MLP neurons of a small language model. Each row is named by its layer, matrix (gate and up: input weights) and neuron, and shows model dimensions 0-159. Each number is 128 + 24 x the weight over its row's rms, rounded and kept within 0 to 255. Numbers have three digits each. A neuron's up and down rows have the sign that makes its largest values positive.
After each neuron's rows, "fires in" lists the words (lower case) most often at its 100 highest values on Wikipedia text that the model never trained on.

L2.gate94:112110073105116140153079113106137140133116128081124153150139123107089169157106145138147135170123107173135133112098114095105118094143130143130115164139093140105147081141121088144160108134140137123100091121134122104146126151136122106123130125122096119129103094140123152138095130139090119146146104163126155158124142094146176046127159145096104161151152130166145109117101109137118073138141121125188128167140080108102131152148158117110095124151092128125109141179132110132120130144135107
L2.up94:149098134104092126125128149122080165123122095166135089114105122121116145161161130123149131147128116151101132111121145155176110092157165126140146159137162178113156156133118121115132137148164122134138104169131096136114112116122165150124115075172137124164092123081107120126142123141111182149068132167156167127162144109145118109071124123099121136152105141119163117139120118132133119161115113127122120118111091130068164136117129107113085146111126108117121151183143148138120100163124174
fires in: "team", "season", "average", "climate", "southern", "growth"

L2.gate178:148122120147142155128111129138116104130144106127133141112106105142118095075139103134122158155132103153152111124153147138106134148142138157124166073156187138115113048084111119114102120142101130147129094147087153127106107068132157158118143195137121125100171082120128117153162116111144109119101132107120146122140084097124147119117153136108144139139132146148086160164114126144101138124117133169103140163174118123129096168133167134114138155145093106131135144147098141165145107083125121
L2.up178:126111107126130154120076146113104119156149143127127147086095080122127098105147136103105144139163100167193102120139132133095149157140162084114111085124129132158152102102129111125157147122091101110127126096127181131108090137115176109090132188136127145073151090137131146146138128140158135134128132104131126121144078124113139099118128109120127173129080124137101138155131122134101124123107134128110125169135141078130099160122145120091087154147110098123129164145064133132153145107136141
fires in: "island", "province", "genus", "europe", "birth", "islands"

L2.gate321:105144144098155083164137110177176118148113180142130105093113079155116115131147120150137136114124129108180137128080158111113178122081133132105191129121124117110098071131150129109131128123120104157115107130118131109147159158113122106128125114089147097133098120111125144105122118117148115082124091095163085169124138152145178151117126140111119120128134106124109140134137108125169138124116139113153151136127157100092153084131133094181128121087091166150142149106123134103141146122093111
L2.up321:107048141119109113124120128119156120118102085134138110130134096090104137125122147127121141147167164174155110154149148098157089115124106133155109151161185131146148141140122098128129074122140135108081168139129113131152141155108164108118129143128120123124133148149134089120143080139153112097166143156126109147133172135131120095134098125135157145141128128145132119098123160140089092115145113119134181093120180083062127137118120093120128135123121132132124104136131073128112141151138191
fires in: "they", "h", "plains", "brief", "are"

L6.gate42:132130148123151108116112136139159133116155148123155128160138131095156120175155148149097148094092123115167127113101165174142113124106170149096096127137147147124126125121124194105122109167159095110142086144115153110121148148110091132115087133125142091123115094095165141118098082110121104149102159114154137119123070145142101126119137095149150112143111159148118174152126138151103106137105160147097105117087160135103135118135117167139131107111097138157085119132125140122101165150061118
L6.up42:136123141128134139127152112126094129176164113077151164122120082112169156144122109118106141128112120117156128111093118155122161152161120144155145143134132137089126123140158142079147139112119089147149169096123113147129111147134092150163115151161116114066139086124146123116104136126159093122126123163169131154130107159134168142076163156139147133157107163115101155139106123145150107143111101149150136147153134105122092130136131160158111170129095153121117126137124126107116066051099133
fires in: "and", "or", "website", "genus"

L4.gate73:148140178164159126167108124116148136156157171122122129090159123127158132109155143113076106136126088128146103121192176090164083148144167126144145146155159149092136121112136165126122142129172101119099146147108129156115067142101154123117117158167152115159129105108112148142136095090135139102147167129127134133139140124115096156127121126100156103136115107155122142138113131120127133120098144117149144125131140101165121164173135155152175136101098180131126119100113159178126132115105117
L4.up73:124126138136134140140111150116121163132124123144089111090149100141137129156171160156144154115104103088138130113108094127154148161112175095126133093143158153107117183136084150132140139115129123112075085121152136107087080123157123104179105139143128150130103151144161151148131112099126079137100108169150094165177112096161144122118120096104101123153103146166141117116138130105147118110117144147140080125145162129149144168135140121124108107139136155161152110108092093152114102123160172
fires in: "born", "university", "living", "birth", "height", "population"

L2.gate387:152105132111124138130140146121142128116147140156124152115060168118117133108168106121110157129187154156170130094116142152110070097129154079097091121130171146129109101139130134136168153124127115134144137073086154138096124138105132111145139130115146139110162089120112128114128131164164160158118131118121077112130185075111146144101097149104122154119131109157184158181102112130126136134136107151145110114124143136181140134142091130129148110108137151141137149091093124137126132148132159
L2.up387:114115128113123137116113134078127137113141141144125152124087140144111153139191078086103121127148137140163114104158146119114055116154162092139064115122167133107138095145127123134161160137158145130118166071078101100130159140100147112134102151115129169104147093146108156130129113141167167136097112140125110122141187140127134133080089142123114151117135107108163148168107130115114126124128095137136134135158104116134122157132081112110150106095124136147121147105091122132117156163109127
fires in: "album", "music", "christmas", "broadway", "records", "love"

L2.gate307:126128114123118093149133150147130122150145182128150150115151172075167154147123128144177110111104119122133113155121136097107106130136150117155110147126147099118146133103176115127167127120110120170154108119115104135133103160162124138110112137154143138095090152166106141131124126143156135113105129129107084167163116107169104194101123173120134133170083140088158147094116089181137119127107101147108160118115113121109101127129109187105132109178148101094112141124165111146108125136120152
L2.up307:096129084126120123185110152099136147155105164109147118121108127074162137094094145122130124105150118121137159122128123153092107151124166157108075157123112122139140164087131119137120091165140117153118107135139137135125120140144139180114152134142128160095138105145112175114147100124139140149121126137091143150086119106154142208136146097081129120143127133112170156118128123187120092116087096120109128117155117117115119146099064129072101128142158131118090144130116136147096136131122125
fires in: "artist", "actress", "actor", "producer", "writer", "writers"

L2.gate148:170176095124085125122156122134135107151145133136145110108120118179084096119142127181119163175140114149123105077102100142094164093152136115165166124138143119096141112099143114088094089105139139140111093124132148133123118126169101129148123144113106133124136117167125142122100171147120142123124121121164159136126120166105146131139138125089148145151126159102158102108116136124146143092155113103150120147080131138094114083143168081148131125127121087092141144101130156124144097185121091
L2.up148:097085147145172115100127131118087150118102117194126119131130154139146112084134135134148154150133128155082092121122144127051115124155155119133143103145147126156132134142151086129105149108116128119101180145136154140145121077134138135160139178126086115108116162085121088136105077153151133114173111114142132139115146146138126154174131114104165105109100159121140095135130100123135102104144091166124134103107137144140078129115118102131146137147128103142133108128189131119112098155126158
fires in: "century", "espn", "political", "historical", "cultural", "lightweight"